python train.py --head_dim=64 --norm_place="peri" --tie_embeddings=true --init="normal" --init_std_qkv=0.0218 --lr=0.0167 --decay_fraction=0.883 --decay_shape="linear" --doc_mask=false --dataset="wikipedia_en"
MLP neurons of a small language model. Each row is named by its layer, matrix (down: output weights) and neuron, and shows model dimensions 448-543. Each number is 200 + 20 x the weight over its row's rms, rounded and kept within 0 to 999. A neuron's up and down rows have the sign that makes its largest values positive.
After each neuron's rows, "fires before" lists the tokens most often just after its 100 highest values on Wikipedia text that the model never trained on. A number after a token or word is its count.

L10.down195,173,205,188,210,189,208,202,181,162,221,247,190,203,197,189,231,199,199,203,244,233,212,190,198,145,201,222,170,211,223,177,199,174,204,178,180,239,168,245,188,214,205,180,184,208,207,202,211,168,166,204,220,203,196,204,175,162,193,205,197,207,200,199,211,198,192,175,149,203,208,191,192,215,226,185,157,188,218,208,196,199,207,155,199,176,193,183,185,172,174,220,204,173,186,202,213
fires before: " |" 25, ";" 22, "," 5, "–" 4

L2.down1478,202,188,235,206,194,219,203,223,180,238,186,249,217,191,222,165,204,181,215,173,196,192,178,208,163,205,213,168,202,225,209,215,210,198,217,202,208,180,214,212,201,166,224,235,183,221,264,191,179,183,216,181,201,182,225,229,235,217,206,206,175,200,247,214,188,221,192,208,212,191,220,200,228,182,216,190,189,169,195,187,170,195,224,226,181,177,199,224,183,199,204,207,202,191,210,211
fires before: " |" 43, ":" 7, "'s" 6, " |\n" 6, "f" 4

L7.down211,212,206,234,222,204,248,205,148,225,228,144,185,210,195,215,176,244,188,185,201,149,202,210,196,207,231,208,198,206,199,199,249,215,239,236,181,220,193,209,194,181,212,192,223,201,195,233,198,216,189,163,201,211,169,185,204,217,215,219,191,175,174,210,202,186,205,182,217,215,191,175,173,157,200,191,188,205,195,222,220,189,203,176,206,187,188,210,202,162,237,213,201,202,210,205,181
fires before: " |" 54, ":" 18, "–" 14, ")\n" 5, ")." 5

L2.down893,215,170,158,193,217,205,170,215,199,157,225,205,206,217,202,186,214,178,232,199,198,208,154,219,212,198,167,202,188,208,201,240,208,217,203,173,214,222,234,222,196,187,212,199,227,210,217,218,232,215,232,217,188,203,232,195,214,175,200,164,209,223,205,187,175,168,187,211,214,174,196,220,202,170,180,219,203,212,183,242,189,206,184,207,218,191,208,228,226,185,210,170,190,222,178,179
fires before: "=" 25, "===" 11, "==" 8, ":" 7, "Species" 4, "|" 4

L7.down1289,201,204,238,220,207,218,183,207,225,192,166,221,159,179,165,226,193,237,205,214,190,191,213,243,196,191,218,199,211,189,196,163,179,246,192,202,194,214,207,204,206,179,196,194,191,183,212,219,211,192,211,192,192,226,194,203,196,209,199,187,197,171,172,212,221,216,198,196,223,214,157,179,216,181,186,198,222,211,219,214,178,201,220,190,200,219,246,165,236,177,224,191,237,211,202,206
fires before: " |" 30, "." 19, " (−" 13, " /" 13, " |\n" 7

L9.down208,168,215,211,233,225,221,183,212,213,213,204,197,180,218,181,166,195,212,182,186,224,225,193,160,227,158,209,212,206,184,207,219,199,219,210,184,220,182,149,184,161,248,196,216,223,201,221,219,194,224,180,136,185,213,188,200,203,254,207,196,178,202,188,184,196,246,216,215,212,190,229,201,201,168,216,214,218,185,143,207,247,200,212,201,217,190,188,160,211,211,224,220,203,215,209,190
fires before: "," 29, "\n\n" 10, " (" 9, " " 9, " &" 7, " |" 6

L7.down332,197,219,201,242,197,160,157,222,199,194,189,194,218,196,212,204,157,203,176,185,211,167,192,203,180,182,214,168,207,230,195,220,171,170,185,176,219,154,223,201,188,183,233,195,199,230,189,218,196,211,170,159,210,177,215,193,184,202,182,225,171,181,203,178,200,219,200,195,186,185,143,195,218,266,233,217,224,194,167,235,256,224,164,224,182,221,185,193,219,210,212,163,174,198,196,193
fires before: " " 54, " of" 8, " –" 4

L9.down1319,200,246,191,216,199,193,195,185,204,173,212,209,194,188,207,232,198,209,190,150,198,199,179,189,178,203,170,189,182,209,204,178,193,207,207,206,226,209,208,190,217,220,197,207,234,188,147,196,209,188,188,159,200,191,175,193,190,209,208,208,218,208,199,215,182,226,225,205,208,190,195,193,198,206,196,215,216,170,186,219,226,188,180,171,218,178,200,186,205,196,213,157,204,232,221,238
fires before: " " 81, " –" 9

L10.down803,189,207,201,188,177,199,209,206,186,197,177,190,202,202,187,201,214,232,214,212,206,244,193,208,210,195,226,198,180,193,242,194,181,190,213,161,188,216,216,200,209,196,210,181,243,199,157,208,187,200,213,179,194,198,220,175,251,186,194,202,197,187,217,214,206,211,194,187,211,193,195,211,177,184,173,229,261,211,180,196,177,216,254,188,228,195,199,191,192,192,178,213,200,225,199,187
fires before: " |" 56, "17" 8

L2.down98,212,201,185,184,243,191,197,157,237,222,215,228,179,243,204,206,211,202,187,217,198,193,192,200,210,209,157,209,189,173,164,199,217,213,202,215,213,199,175,195,183,194,209,191,224,196,196,228,200,197,202,210,211,180,186,234,187,171,209,184,141,210,206,204,173,186,199,203,254,203,201,223,197,195,226,180,205,211,169,180,197,204,194,205,213,192,203,213,229,216,214,199,202,213,177,186
fires before: "|" 19, "The" 16, "===" 7, "-" 7, "S" 4

L2.down1103,206,205,217,206,175,161,202,159,178,185,228,168,178,216,225,215,234,174,177,239,182,184,178,198,190,197,210,197,219,206,180,222,188,205,198,228,202,193,174,194,230,225,161,191,188,192,197,203,184,169,196,206,196,193,206,196,234,242,167,193,186,227,229,194,205,190,197,207,192,195,177,229,157,238,234,192,202,217,213,211,136,203,199,214,193,196,211,238,224,196,210,170,175,181,196,212
fires before: " |" 29, "\n" 8, " |\n" 7, "-" 6

L9.down869,213,210,205,209,221,218,238,203,154,198,207,209,227,163,180,178,184,220,238,183,175,207,212,203,199,164,208,176,185,189,171,177,212,223,192,185,180,211,214,221,207,214,179,180,228,212,212,189,229,185,229,250,166,204,182,209,145,203,202,196,171,202,169,188,227,220,225,197,185,155,179,212,193,206,200,212,182,195,183,205,209,177,188,186,201,209,238,205,164,223,230,224,210,198,212,180
fires before: "20" 25, "19" 24, "99" 6, "70" 5

L9.down729,216,168,178,228,229,193,186,212,221,225,202,179,201,190,213,200,179,207,179,157,189,164,177,200,188,198,224,204,246,205,206,203,206,164,202,183,190,201,193,207,221,181,198,197,164,204,238,203,214,176,237,207,183,206,183,219,190,188,196,216,211,169,186,215,217,207,191,226,184,200,194,179,197,254,191,202,210,180,231,218,236,182,190,213,231,218,219,188,182,165,187,183,186,234,220,212
fires before: "19" 40, " " 18, "18" 12, "20" 12, "15" 6

L9.down1407,194,185,209,191,214,209,164,178,168,240,169,220,214,215,196,194,215,224,214,224,208,216,199,194,173,191,210,165,200,213,174,214,209,223,200,173,195,184,209,226,213,198,206,206,224,196,213,208,190,176,180,192,188,187,225,208,227,234,222,196,203,223,208,208,218,189,206,194,245,185,210,180,203,203,192,215,183,193,223,194,202,216,195,222,221,175,176,229,176,226,189,213,214,186,202,225
fires before: "%" 40, " |" 23, "." 14, "–" 4

L10.down117,194,232,169,213,200,202,238,162,209,190,188,199,196,189,199,232,226,184,238,172,194,215,197,191,182,190,216,218,196,198,234,200,217,217,190,200,200,184,208,203,247,193,213,193,184,196,242,187,180,217,232,211,209,176,192,195,166,187,192,226,135,200,199,209,218,197,192,237,199,207,201,215,190,157,186,192,219,185,219,214,256,216,239,229,190,176,221,207,195,216,179,205,188,193,217,250
fires before: "16" 18, "17" 12, "15" 12, "14" 10, "19" 10, "18" 6

L2.down1281,211,200,192,195,177,190,224,212,234,242,186,177,210,224,168,208,217,187,144,234,205,179,210,166,200,220,208,182,210,224,218,233,198,202,206,207,185,204,209,215,142,224,228,198,229,196,153,187,228,199,189,253,230,213,226,210,189,230,184,182,205,203,207,177,172,219,227,214,235,187,203,214,203,192,234,198,234,174,198,202,208,168,229,193,207,222,179,190,214,237,215,171,164,195,238,228
fires before: " |" 58, "," 7, " (" 6, ";" 6, ":" 5, "." 5

L10.down1472,197,189,233,193,211,221,218,206,205,228,179,182,185,230,174,205,223,200,204,208,154,222,209,203,213,187,233,177,195,211,187,217,185,185,208,181,190,156,149,196,172,206,202,199,229,191,196,172,189,215,226,177,186,212,214,175,158,169,226,186,172,188,226,213,218,195,219,206,231,203,226,206,209,189,180,228,223,213,173,185,222,221,192,189,230,210,205,200,202,176,168,207,198,200,174,174
fires before: ")" 19, "," 17, ";" 15, ")\n\n" 9

L7.down1249,199,218,224,200,189,195,202,201,198,219,218,226,174,192,220,167,218,236,204,191,211,193,193,211,183,212,188,172,195,217,199,207,205,208,214,257,197,216,221,210,231,203,207,210,186,217,199,189,182,231,184,191,204,214,161,249,198,208,224,217,134,181,221,186,170,196,230,177,203,201,201,212,203,184,196,208,185,218,199,187,209,201,237,177,216,177,236,206,205,219,214,227,218,156,180,219
fires before: "'," 19, "'\n" 14, "'\n\n" 8, "'" 5, "ó" 4

L10.down199,214,199,213,214,172,195,226,202,193,196,239,194,204,182,196,196,185,212,209,215,201,211,210,203,183,166,206,162,178,190,196,208,216,214,192,194,202,208,201,220,176,188,214,160,238,237,201,206,192,175,203,177,177,208,223,195,199,197,156,169,203,176,188,153,195,236,194,195,195,195,210,225,192,206,218,210,160,215,196,186,205,191,213,211,191,206,164,197,201,205,200,194,207,172,204,216
fires before: "20" 57

L10.down595,231,183,200,205,177,227,220,197,201,204,186,200,175,198,173,157,195,184,197,214,194,216,190,195,215,210,198,182,161,218,221,188,226,210,166,199,209,180,234,167,214,190,184,143,236,181,160,246,196,199,207,235,204,178,223,173,164,200,176,212,173,212,225,197,211,232,246,222,199,182,160,214,183,164,209,196,203,174,168,206,179,197,205,182,235,179,187,200,205,212,193,184,218,207,189,225
fires before: "17" 31, "18" 22, "16" 18, "15" 7, "21" 6, "20" 4

L9.down1130,179,178,209,178,233,199,247,167,227,178,193,190,220,174,198,181,205,204,201,215,137,189,212,196,191,183,190,170,210,213,184,187,198,189,201,206,237,173,187,190,191,199,188,216,199,205,192,193,209,200,194,189,157,200,206,188,207,192,193,199,214,246,204,187,207,186,195,182,208,205,176,200,192,191,158,189,212,213,192,209,190,199,225,186,195,175,195,182,223,168,187,200,181,199,176,197
fires before: ")" 37, ";" 16, " (" 10, "oy" 4

L9.down670,165,237,213,200,212,210,222,200,182,196,217,204,202,216,174,197,213,249,237,197,196,228,180,199,171,190,204,233,198,163,209,196,170,150,170,161,225,224,197,199,204,206,214,186,208,187,188,191,194,237,218,203,213,216,210,237,199,183,196,209,183,200,194,199,171,233,192,187,228,191,191,185,204,164,175,187,191,207,206,163,207,175,200,207,249,205,211,193,220,206,191,192,193,195,190,232
fires before: " |" 52, "20" 15, ")" 4

L9.down1017,209,210,176,219,181,179,200,186,223,197,215,205,208,202,229,224,219,209,174,172,228,193,208,234,189,213,212,199,171,210,192,182,158,180,201,209,238,195,192,186,164,189,204,221,184,217,229,199,205,175,170,193,189,223,185,197,190,199,175,221,196,209,200,188,207,194,190,178,184,159,186,209,203,198,193,209,219,216,180,199,179,219,174,150,197,201,201,233,221,219,212,198,205,222,206,223
fires before: " of" 43, "," 6, " in" 5, " was" 5, " to" 5

L10.down1024,205,197,209,204,172,202,214,168,192,241,205,187,213,228,232,240,208,170,161,166,190,220,207,231,176,176,207,225,229,205,212,200,204,181,202,223,206,234,246,178,206,197,216,172,199,215,189,185,204,204,211,230,218,229,224,212,157,200,217,195,203,203,244,177,224,188,205,194,206,219,202,197,232,246,213,181,208,201,201,201,206,192,176,222,207,226,203,197,186,223,203,189,208,177,199,189
fires before: " " 35, "\"" 12, " (" 6, ")" 5, "," 4, " |" 4

L2.down119,176,224,200,218,232,228,210,170,217,194,195,172,200,207,198,160,177,184,193,218,180,214,197,203,195,201,203,145,239,195,189,189,233,204,180,198,226,204,213,186,203,167,194,140,188,191,213,162,203,174,181,234,228,229,184,211,240,185,226,241,177,182,185,209,225,191,200,192,191,209,164,200,188,194,215,207,181,160,190,216,190,192,206,180,198,203,225,206,210,237,189,211,180,193,206,180
fires before: " |" 49, "." 16, " (" 7, ":" 4

L2.down999,186,187,204,193,200,198,207,161,197,172,229,192,201,220,192,252,196,224,197,154,220,249,188,184,182,220,219,183,232,213,220,177,198,202,220,195,210,204,195,193,201,198,216,187,200,188,210,198,213,187,174,240,192,180,187,222,220,205,203,217,209,216,224,188,207,207,191,194,217,192,191,225,192,199,165,180,240,179,195,237,213,218,222,152,230,217,217,203,184,227,183,208,217,211,206,210
fires before: " |" 32, " |\n" 17, " \\" 5

L7.down403,211,211,229,170,197,197,197,172,213,232,214,205,185,222,161,186,186,197,192,180,177,203,198,193,179,197,203,189,180,194,198,217,176,196,198,227,220,209,191,191,218,192,203,181,202,194,193,177,166,187,213,197,218,223,190,200,190,191,182,176,200,208,204,225,192,183,203,163,232,193,169,195,206,219,172,192,178,195,188,188,185,204,154,188,229,237,191,226,181,203,204,195,186,213,196,192
fires before: ")" 23, ")," 14, ")\n" 11, ":" 11, " |" 8, "," 6

L2.down387,206,215,224,198,207,213,191,209,192,162,182,212,190,193,194,210,202,216,167,227,234,177,216,177,226,179,202,185,208,185,152,207,187,211,198,217,166,198,160,210,197,189,177,170,213,181,210,210,218,201,166,189,209,230,231,179,210,191,188,196,206,221,214,221,209,216,227,189,172,186,169,212,205,191,195,197,198,187,208,192,176,189,203,180,195,215,234,221,180,197,202,184,208,189,204,191
fires before: " |" 42, "\n" 8, " |\n" 6, "0" 4